{
  "norm_place": "pre",
  "norm_eps": 1e-06,
  "positions": "rope",
  "qk_norm": false,
  "init": "normal",
  "init_mimetic": 0.7,
  "decay_shape": "linear",
  "final_lr_fraction": 0.05
}
MLP neurons of a small language model. Each row is named by its layer, matrix (up: input weights; down: output weights) and neuron, and shows model dimensions 96-191. Each number is 200 + 40 x the weight over its row's rms, rounded and kept within 0 to 999.
Before each neuron's rows, "fires before" lists the tokens most often just after its 100 highest values on Wikipedia text that the model never trained on. A number after a token or word is its count.

fires before: "\n\n" 41, " Paul" 5, " Union" 4
L2.up952,176,251,148,227,220,232,167,166,228,171,195,172,203,305,202,110,223,165,208,219,226,212,170,247,218,166,264,202,168,210,156,192,121,163,246,198,213,201,204,258,165,242,99,208,200,193,216,219,220,197,185,153,182,208,201,241,215,217,163,193,137,151,265,197,204,72,181,199,224,170,196,217,157,165,232,224,225,243,144,192,233,218,175,209,197,156,255,195,175,211,215,180,99,188,134,185
L2.down952,283,180,180,213,119,226,303,186,249,220,172,187,142,203,252,166,145,189,202,206,206,161,166,150,150,245,175,231,114,165,198,187,216,276,170,223,187,226,232,233,158,166,209,246,228,211,186,177,270,181,162,235,172,202,263,166,263,220,198,215,116,232,131,260,238,256,232,175,233,207,171,221,144,269,186,158,201,180,181,186,196,120,231,179,289,181,138,208,112,193,243,201,174,204,196,258

fires before: "." 15, " |" 13, "0" 12, "–" 7, "\n" 5, " |  |" 4
L8.up742,227,196,200,216,168,186,148,227,230,167,180,269,196,200,249,179,173,262,256,164,164,198,267,253,186,178,209,194,153,241,163,254,218,183,149,174,152,212,231,251,173,214,147,240,226,186,205,196,215,190,271,258,209,210,182,176,225,220,163,185,228,224,177,266,243,161,212,161,173,215,163,311,181,228,187,200,246,275,160,169,236,247,251,186,223,183,245,64,140,244,153,209,198,252,159,231
L8.down742,188,200,150,198,201,240,185,174,270,189,197,240,176,289,202,128,264,195,92,270,232,124,156,142,291,171,226,130,178,193,199,179,210,240,234,160,197,227,265,150,225,237,224,133,182,217,186,236,234,223,195,174,118,199,192,241,126,187,206,238,224,198,183,123,243,184,203,179,201,159,232,221,181,184,250,171,246,244,144,261,213,248,190,184,246,140,246,178,308,168,177,256,150,121,151,226

fires before: "\n" 45, "\n\n" 35, "| " 8
L6.up634,251,173,175,201,208,190,207,166,199,170,139,225,274,281,265,199,162,268,175,170,117,164,283,203,278,228,179,229,193,198,184,160,201,191,250,194,262,212,197,228,182,210,214,164,161,204,305,198,116,297,324,207,216,220,221,198,155,181,198,155,265,207,205,232,198,263,159,203,194,147,215,128,192,238,171,235,243,265,199,174,253,198,209,204,202,165,186,222,141,212,263,133,138,288,168,255
L6.down634,205,279,203,170,220,233,182,177,258,196,198,183,290,138,125,184,191,215,231,174,224,197,171,174,193,106,237,251,194,131,223,197,302,202,172,175,119,247,186,167,283,238,265,234,165,158,136,219,222,92,159,139,184,199,116,250,251,247,196,212,219,167,218,253,197,141,231,205,242,161,194,164,179,213,204,198,140,144,214,137,229,257,190,142,166,252,164,239,242,222,194,176,236,159,198,143

fires before: " |" 32, " | F" 9, "; " 8, " | " 5, "ists" 4
L8.up590,191,209,186,253,203,80,197,195,243,220,205,203,98,216,202,146,310,234,266,186,239,232,156,221,234,246,112,201,183,178,193,184,242,174,245,181,115,164,267,180,222,201,244,128,179,216,214,217,208,228,236,227,199,161,226,249,176,225,222,123,225,194,152,225,239,173,217,295,253,195,190,227,183,204,246,225,223,174,165,245,199,206,252,167,207,104,231,180,231,212,228,109,157,167,176,209
L8.down590,210,191,223,182,203,215,256,172,185,175,170,145,151,250,130,236,183,174,160,187,138,212,230,208,177,206,248,199,146,193,181,131,278,191,227,76,281,202,225,224,251,244,171,250,176,305,151,190,243,237,172,170,267,200,203,249,262,184,189,174,115,239,236,212,188,259,256,193,226,192,218,224,135,120,244,164,281,180,213,190,211,254,183,238,246,129,229,250,167,191,188,207,199,261,165,219

fires before: " | " 27, "." 13, " |" 10, "," 6
L8.up950,229,182,176,109,240,167,241,181,192,226,198,176,147,246,176,265,205,136,152,149,157,209,172,159,239,226,121,161,236,236,181,159,222,162,208,226,103,253,217,187,231,268,223,229,234,206,228,184,223,233,178,170,185,151,170,201,126,113,174,203,169,244,280,198,207,196,169,209,183,130,214,203,191,197,259,286,237,226,263,212,196,159,174,199,244,154,156,217,182,166,163,257,236,168,183,204
L8.down950,175,217,218,129,229,152,218,141,184,148,193,181,377,213,235,154,161,187,177,181,184,174,259,196,218,251,99,162,195,235,210,213,116,197,274,201,170,215,206,222,189,230,262,136,227,280,203,210,197,249,193,254,223,221,171,153,318,123,200,260,186,159,165,283,250,301,246,205,192,252,217,263,271,228,204,180,148,220,236,185,167,245,253,175,187,228,252,173,214,214,205,217,130,234,273,260

fires before: "1" 34, "2" 15, " |" 7
L10.up993,225,83,186,170,183,243,149,119,157,213,242,199,218,229,223,199,225,246,86,161,195,251,187,241,237,195,171,183,190,136,138,226,284,207,202,190,176,214,207,212,230,246,190,186,224,212,207,159,248,185,253,144,209,184,191,166,127,172,162,215,171,224,242,223,239,192,129,288,185,134,245,233,125,152,152,144,209,267,240,226,153,190,197,138,209,205,139,128,268,189,240,173,199,168,217,185
L10.down993,219,222,264,199,206,209,170,238,158,273,204,223,266,150,183,243,252,192,233,237,155,213,196,168,211,196,265,260,203,232,235,157,199,206,164,202,222,226,157,237,217,240,223,233,265,128,195,205,233,91,173,233,203,144,207,184,161,245,266,186,212,196,254,159,185,250,266,212,198,236,194,210,196,211,207,241,126,226,180,238,208,256,181,207,241,156,202,212,273,235,214,228,132,189,164,221

fires before: "1" 57, "2" 18, " | " 4, "ian" 4
L10.up1014,221,160,265,275,149,259,134,222,220,161,182,230,228,164,191,174,189,177,245,129,234,178,217,297,180,214,306,88,114,165,201,179,201,235,234,279,207,203,154,190,151,229,190,212,216,100,180,233,195,213,221,83,347,190,207,125,197,178,180,209,164,156,200,183,185,181,185,212,183,153,198,212,217,220,205,182,201,195,251,297,140,223,202,164,182,150,203,209,252,227,223,157,180,175,221,248
L10.down1014,171,234,225,202,113,148,222,186,227,239,176,249,230,145,208,118,154,265,173,236,148,210,217,151,173,179,245,204,152,190,289,248,192,152,213,224,221,135,190,300,182,202,196,174,180,214,203,185,219,164,150,192,233,226,173,237,183,224,162,227,262,194,214,220,183,163,190,152,188,268,241,140,150,197,213,180,182,249,173,234,227,180,170,214,176,236,177,140,231,217,218,206,213,198,210,164

fires before: "\n\n" 47, " " 5
L2.up465,148,182,227,222,205,192,170,162,166,188,196,233,193,219,197,141,215,158,233,233,174,198,240,178,269,295,194,203,135,212,188,204,174,179,232,182,210,207,190,200,196,194,173,169,199,242,170,178,201,164,119,152,241,250,192,252,276,203,211,204,147,211,231,201,185,158,272,226,157,151,204,221,201,183,198,172,201,195,181,219,184,187,207,110,177,233,153,217,195,323,218,162,210,187,162,119
L2.down465,227,288,203,249,211,201,219,157,209,174,233,187,276,235,209,145,238,264,230,155,264,169,259,240,201,204,200,215,198,217,182,238,264,186,147,158,159,130,195,231,165,174,214,228,179,194,306,122,140,238,230,316,248,231,187,195,194,196,150,177,178,176,190,168,249,197,130,128,183,253,239,193,174,194,157,210,149,216,246,203,148,222,206,229,139,175,257,204,178,212,204,177,206,277,243,179

fires before: "\n\n" 36, " The" 8, "e." 5, " In " 4
L2.up568,235,176,114,155,247,168,160,159,217,149,193,251,186,189,116,181,165,166,241,245,203,162,185,262,197,231,185,167,229,159,268,124,196,246,197,160,230,255,228,242,245,215,245,266,167,175,238,141,152,261,239,200,227,169,213,188,140,189,152,212,176,223,217,211,155,205,198,185,178,173,237,231,226,183,174,256,286,178,178,239,240,149,241,195,227,215,194,121,208,229,160,127,258,95,154,143
L2.down568,194,224,209,192,222,146,156,244,202,189,157,184,255,194,145,169,107,203,212,236,208,229,227,242,176,200,147,195,238,218,239,190,210,214,273,218,254,226,226,227,246,195,179,214,217,199,249,189,188,274,272,234,224,187,222,309,161,250,254,202,221,225,254,199,167,121,233,148,226,144,241,125,227,206,213,240,289,150,213,257,162,251,262,223,222,223,174,102,156,155,154,101,227,131,137,123

fires before: "," 38, ", K" 7, ", " 6
L10.up705,224,219,124,267,213,160,164,183,207,172,239,174,204,169,248,208,216,218,205,290,224,150,161,272,223,196,207,252,190,175,218,194,225,200,192,136,219,196,200,180,231,225,199,208,248,180,205,141,191,125,242,187,183,192,151,161,168,129,191,182,186,219,179,187,233,213,267,181,201,224,219,197,129,188,211,176,191,202,240,149,297,216,215,207,210,189,251,208,127,202,220,146,153,212,186,229
L10.down705,194,262,206,271,169,236,246,215,205,201,172,222,101,168,155,181,123,181,222,218,197,297,172,209,232,218,285,190,193,261,197,208,142,157,265,197,188,251,272,191,153,245,147,214,170,211,220,153,201,157,257,244,199,201,243,282,233,140,190,179,188,169,184,213,200,215,256,213,188,183,164,240,174,228,216,139,178,197,233,211,118,258,223,163,175,216,180,218,215,208,180,132,216,233,149,191

fires before: "\n" 62, "\n\n" 38
L6.up376,209,220,189,161,243,168,176,217,123,101,195,172,286,210,253,267,192,237,247,207,170,204,170,234,183,198,201,193,181,204,185,149,284,163,200,184,261,180,197,287,122,240,257,134,227,134,201,153,187,164,196,192,192,140,223,141,241,193,218,154,200,247,196,216,239,195,189,180,211,233,177,243,176,196,206,230,200,210,244,193,199,135,162,212,195,219,196,168,227,92,222,75,160,251,162,199
L6.down376,170,195,208,238,217,175,202,202,166,77,131,207,284,203,149,187,180,175,296,124,216,159,152,170,214,224,126,143,231,176,205,283,193,225,189,220,193,250,181,208,218,251,188,165,186,226,248,191,127,186,223,166,152,277,167,261,146,280,237,169,214,219,172,216,115,214,176,225,217,215,217,152,232,164,232,178,169,155,164,225,167,231,123,258,184,205,183,259,202,188,232,224,127,247,173,168

fires before: "\n" 43, "\n\n" 8, " |" 8, "==" 4
L3.up831,224,186,223,252,220,176,163,203,189,186,297,205,108,162,252,212,144,180,283,146,240,181,272,220,245,224,188,187,178,170,217,146,225,205,152,296,242,180,128,219,208,192,234,131,188,242,184,185,161,198,264,147,179,228,253,228,167,166,238,208,133,195,233,166,164,194,194,254,215,207,223,202,153,174,242,245,159,197,206,292,181,212,223,165,226,161,278,181,226,199,230,122,198,237,304,190
L3.down831,209,211,223,203,208,100,160,164,192,235,244,169,265,272,141,266,256,215,294,173,173,203,239,195,227,204,105,168,216,186,198,153,217,222,219,248,224,140,189,175,259,140,231,240,202,213,190,202,259,176,230,187,224,179,249,216,148,209,195,196,254,303,189,230,181,214,271,169,223,136,205,287,123,179,285,216,168,164,143,166,185,195,197,231,205,131,208,142,261,178,239,128,199,169,297,181

fires before: "2" 46, "1" 44
L10.up195,172,112,201,188,187,123,171,195,209,247,253,213,136,246,188,194,182,193,191,238,182,230,222,191,267,167,194,201,225,170,202,197,156,155,192,171,241,180,194,149,141,160,216,180,131,208,217,274,188,134,183,185,249,228,246,188,310,238,160,153,214,176,183,208,108,182,153,145,205,255,191,236,168,184,215,185,261,247,214,170,169,204,168,129,149,227,206,174,256,192,197,150,199,186,193,170
L10.down195,254,163,175,151,179,274,179,163,223,207,199,171,81,183,249,241,216,141,214,228,213,219,183,221,220,220,178,185,143,242,182,158,245,166,232,221,131,180,232,275,208,229,253,240,244,222,209,290,205,150,205,173,164,186,242,296,195,108,277,238,162,178,167,118,229,229,218,164,228,208,146,232,153,209,216,172,194,113,168,206,214,229,242,197,264,255,251,213,220,156,238,158,175,195,301,176

fires before: "\n\n" 56, "\n" 38, "ang" 4
L3.up695,230,184,225,110,294,151,165,123,241,221,188,225,222,171,246,147,224,225,144,179,170,178,253,242,204,115,136,246,226,254,224,210,219,262,166,183,157,179,272,279,272,209,239,180,227,219,194,179,226,186,243,143,282,206,186,165,179,139,243,184,240,248,231,163,161,210,185,185,162,228,187,212,223,202,122,239,179,163,189,231,238,116,216,252,209,174,170,162,209,240,106,213,150,191,192,208
L3.down695,220,244,174,240,251,182,165,231,176,240,117,218,204,252,204,249,168,208,248,227,222,239,200,161,245,147,184,158,222,139,177,234,217,215,176,195,216,125,155,176,158,232,196,138,165,222,263,194,182,240,236,156,176,175,187,140,216,271,138,220,169,144,214,218,194,183,225,217,241,231,233,184,217,191,201,222,198,210,210,204,203,312,178,117,180,223,203,176,185,161,318,99,185,214,118,116

fires before: "\n" 29, " High" 8, " Location" 7, " |" 5, " | Score" 4
L5.up645,215,278,186,235,255,242,222,202,101,238,230,206,196,262,191,205,190,213,187,208,195,133,237,231,239,236,221,260,195,187,137,192,193,182,134,183,199,159,205,180,221,214,247,222,172,248,215,205,220,194,272,231,156,179,200,250,267,244,204,170,240,218,175,227,232,185,200,181,229,235,238,199,113,106,259,200,189,255,181,139,139,161,191,189,164,156,256,156,199,211,188,194,187,218,173,117
L5.down645,193,131,243,210,155,182,200,208,236,251,226,239,255,262,209,153,187,202,232,235,138,198,203,189,265,190,250,184,237,164,190,204,183,174,194,176,138,248,234,144,273,297,229,225,237,250,199,146,156,175,200,209,156,250,142,268,211,235,217,303,210,180,216,261,237,155,164,238,179,245,248,270,199,256,221,166,119,174,211,204,187,135,182,240,217,192,211,230,140,168,168,235,202,194,203,274

fires before: "\n" 54, "\n\n" 43
L6.up1017,220,214,185,247,191,237,152,136,204,146,141,237,176,174,241,238,257,228,171,175,153,185,237,237,239,164,179,178,179,176,263,230,129,236,192,241,165,213,204,200,168,229,160,216,215,210,253,217,195,264,237,180,207,165,162,201,143,245,225,179,254,159,274,217,114,215,230,259,192,210,177,200,280,237,225,283,160,294,233,198,177,167,239,223,167,245,168,181,134,236,214,133,166,209,231,185
L6.down1017,141,222,208,249,245,265,234,162,236,268,214,172,276,235,183,249,210,176,225,161,212,206,227,221,97,175,189,245,170,222,200,165,178,251,201,179,215,262,211,237,259,123,259,183,233,210,201,245,200,164,260,227,220,208,262,217,165,195,173,144,98,133,247,200,213,197,155,202,267,191,222,249,193,131,132,144,186,283,271,184,247,155,204,153,145,214,273,190,230,182,208,224,208,200,148,213

fires before: "\n" 63, "\n\n" 37
L6.up855,232,223,211,137,196,196,126,156,212,201,197,175,180,180,279,228,273,213,191,118,220,201,225,230,234,196,245,190,238,225,236,264,212,259,267,254,198,208,207,276,240,223,238,114,137,206,200,178,161,168,231,228,180,155,159,193,153,218,234,186,207,238,179,197,245,183,125,201,209,209,177,159,199,187,260,192,183,205,275,185,251,152,250,170,225,187,185,230,196,176,214,159,116,268,174,204
L6.down855,164,263,129,225,203,211,232,180,145,195,161,215,298,192,138,236,207,218,211,175,277,160,243,166,274,184,151,287,203,209,220,318,239,226,228,188,142,169,164,220,196,185,198,185,153,199,191,213,175,237,198,217,162,212,190,221,180,148,231,250,195,189,200,217,165,122,184,143,161,162,246,153,187,182,246,241,235,179,192,223,263,215,190,230,195,230,257,256,241,132,211,228,134,228,198,178

fires before: "\n" 31, "\n\n" 15, "c" 5
L5.up179,276,192,191,120,167,222,216,215,201,185,219,170,127,152,176,168,198,271,257,155,223,205,163,209,161,193,181,229,213,108,173,189,224,176,177,195,212,201,176,183,266,114,309,192,189,214,186,221,144,222,175,169,201,186,185,150,192,208,239,197,277,211,190,188,201,119,200,158,147,180,237,163,228,217,185,166,274,181,198,201,285,214,263,169,131,196,190,132,239,233,228,155,171,148,222,153
L5.down179,157,171,159,250,145,154,167,121,224,164,156,175,409,170,169,175,221,245,186,148,196,181,206,121,203,253,185,223,193,250,199,188,284,192,187,234,220,211,154,260,231,204,196,175,263,202,187,171,213,176,199,212,264,259,223,182,238,215,198,237,202,200,241,213,213,120,185,209,173,177,183,248,191,180,194,216,208,141,193,199,174,189,186,269,181,240,247,149,139,232,232,178,189,119,231,276

fires before: "\n" 60, "\n\n" 35
L3.up260,226,182,186,199,267,219,158,256,221,251,271,214,222,188,121,173,152,170,132,204,183,263,224,238,211,234,183,192,250,211,239,199,245,231,154,171,166,182,227,228,256,194,265,214,224,168,163,160,176,198,193,238,191,229,127,161,179,215,254,199,180,233,211,234,168,123,201,168,110,172,84,247,249,151,158,273,209,184,312,157,175,170,248,228,193,243,176,155,199,175,221,133,196,161,132,110
L3.down260,151,230,221,173,207,161,218,169,196,219,122,186,200,267,205,154,172,240,230,212,199,163,257,213,166,211,242,232,204,188,164,180,185,252,254,311,263,162,198,274,196,190,252,166,207,313,166,181,151,229,201,156,140,216,256,163,195,265,236,242,215,167,228,201,243,144,232,161,157,257,207,163,261,123,215,239,239,188,225,272,228,155,181,261,171,250,223,132,187,205,165,128,200,221,152,172

fires before: "\n\n" 43, " American" 8
L4.up343,163,213,154,188,269,131,196,200,119,237,173,210,248,242,183,211,201,223,155,248,200,264,180,225,179,191,171,188,186,160,214,231,177,206,182,273,302,188,181,172,153,231,193,189,283,211,226,234,129,138,221,165,205,167,211,214,187,199,130,188,241,216,200,179,136,221,262,213,211,259,273,171,230,123,218,238,284,146,229,196,216,160,160,207,212,194,190,169,145,218,235,160,188,277,204,203
L4.down343,193,259,104,191,240,199,213,206,177,165,233,203,294,179,206,222,107,257,200,204,148,199,149,123,222,258,185,114,241,159,248,165,224,202,133,218,238,298,249,205,222,170,167,183,271,159,181,222,235,207,218,202,219,273,199,188,218,227,242,143,210,290,128,148,171,261,234,178,227,183,308,209,204,109,196,208,249,224,120,194,189,195,175,140,195,169,189,212,182,203,202,199,241,212,168,188

fires before: "\n" 89
L8.up582,222,223,193,193,264,161,158,237,208,172,189,167,161,149,240,190,250,179,215,235,187,208,265,169,148,191,128,229,222,210,148,213,127,197,157,228,165,211,161,219,206,208,257,152,232,286,198,163,124,255,226,206,242,210,192,233,207,231,199,279,150,223,161,250,256,208,215,217,187,212,212,249,262,170,205,237,174,193,259,261,176,212,183,165,157,304,224,201,242,186,249,190,258,153,195,179
L8.down582,164,191,200,186,236,143,176,195,214,198,236,180,313,243,189,195,213,159,164,137,200,189,161,173,226,179,177,229,239,180,169,233,255,204,198,184,187,220,181,253,201,214,244,203,209,147,226,109,235,206,251,268,222,153,161,166,268,186,217,146,175,184,189,210,201,264,231,172,135,196,285,215,185,105,217,209,248,133,196,205,184,158,171,248,208,161,183,214,165,153,171,245,132,147,231,156

fires before: "2" 72, "1" 27
L10.up603,229,166,236,204,237,226,149,103,151,146,232,167,132,144,250,121,217,237,206,199,212,256,199,213,194,155,212,267,254,148,185,157,245,259,258,267,208,166,226,227,188,133,214,207,183,141,247,208,161,181,259,221,213,174,156,147,214,161,140,180,136,214,226,206,113,151,151,186,228,184,268,173,138,218,181,144,262,202,178,255,234,235,222,169,117,231,254,218,299,130,228,240,223,181,171,216
L10.down603,228,91,188,130,230,161,137,247,142,216,186,262,220,175,215,174,202,244,173,248,155,202,207,244,193,192,194,201,161,155,236,205,275,179,312,245,193,192,263,239,241,206,286,203,174,231,266,216,194,226,183,197,187,243,165,214,246,179,153,254,122,212,262,173,191,163,130,122,164,112,178,241,234,247,192,197,204,228,216,232,214,325,245,97,167,238,208,180,251,188,244,245,199,152,229,179

fires before: ":" 45, " that" 5, " that the" 4
L8.up882,182,213,217,236,229,167,204,119,209,233,158,225,167,159,231,133,206,267,192,165,278,175,134,213,148,255,136,192,190,168,199,180,188,149,99,159,210,194,187,182,207,170,245,203,195,165,265,275,210,173,278,262,223,178,184,289,228,188,224,176,226,138,172,200,188,148,234,190,183,249,268,192,204,161,201,243,166,251,210,226,235,156,127,197,189,170,92,236,213,183,207,167,197,206,195,139
L8.down882,209,143,187,201,165,198,192,128,176,135,196,264,232,182,192,185,171,271,148,157,186,201,141,156,167,306,220,238,166,231,236,232,239,150,245,101,144,243,216,142,191,213,254,183,139,141,233,217,219,170,199,270,221,233,241,222,326,229,274,233,130,189,184,172,199,209,179,174,175,248,258,225,147,133,247,233,251,238,217,156,199,212,139,218,100,184,194,179,146,117,218,163,216,156,255,257

fires before: " | " 73
L8.up93,219,210,166,127,159,249,189,254,203,207,165,256,261,190,257,144,212,221,243,146,146,246,136,222,210,207,239,241,223,210,169,194,185,193,145,209,166,214,186,232,167,243,186,178,175,150,227,189,210,143,192,218,273,264,223,168,293,210,165,148,258,206,265,240,174,196,181,180,212,182,245,212,295,280,132,239,233,251,172,123,186,230,194,165,203,207,172,217,204,167,233,215,218,225,121,243
L8.down93,199,250,219,220,223,197,204,151,188,223,206,199,170,204,188,212,212,224,159,244,205,165,205,153,184,182,198,187,236,207,279,202,172,195,238,180,240,219,247,137,224,154,208,152,237,241,166,218,180,191,186,221,144,127,253,212,171,132,246,190,221,198,204,128,167,234,206,277,174,146,202,226,204,148,174,201,144,176,167,194,199,219,198,200,186,225,223,197,262,204,183,193,214,186,235,188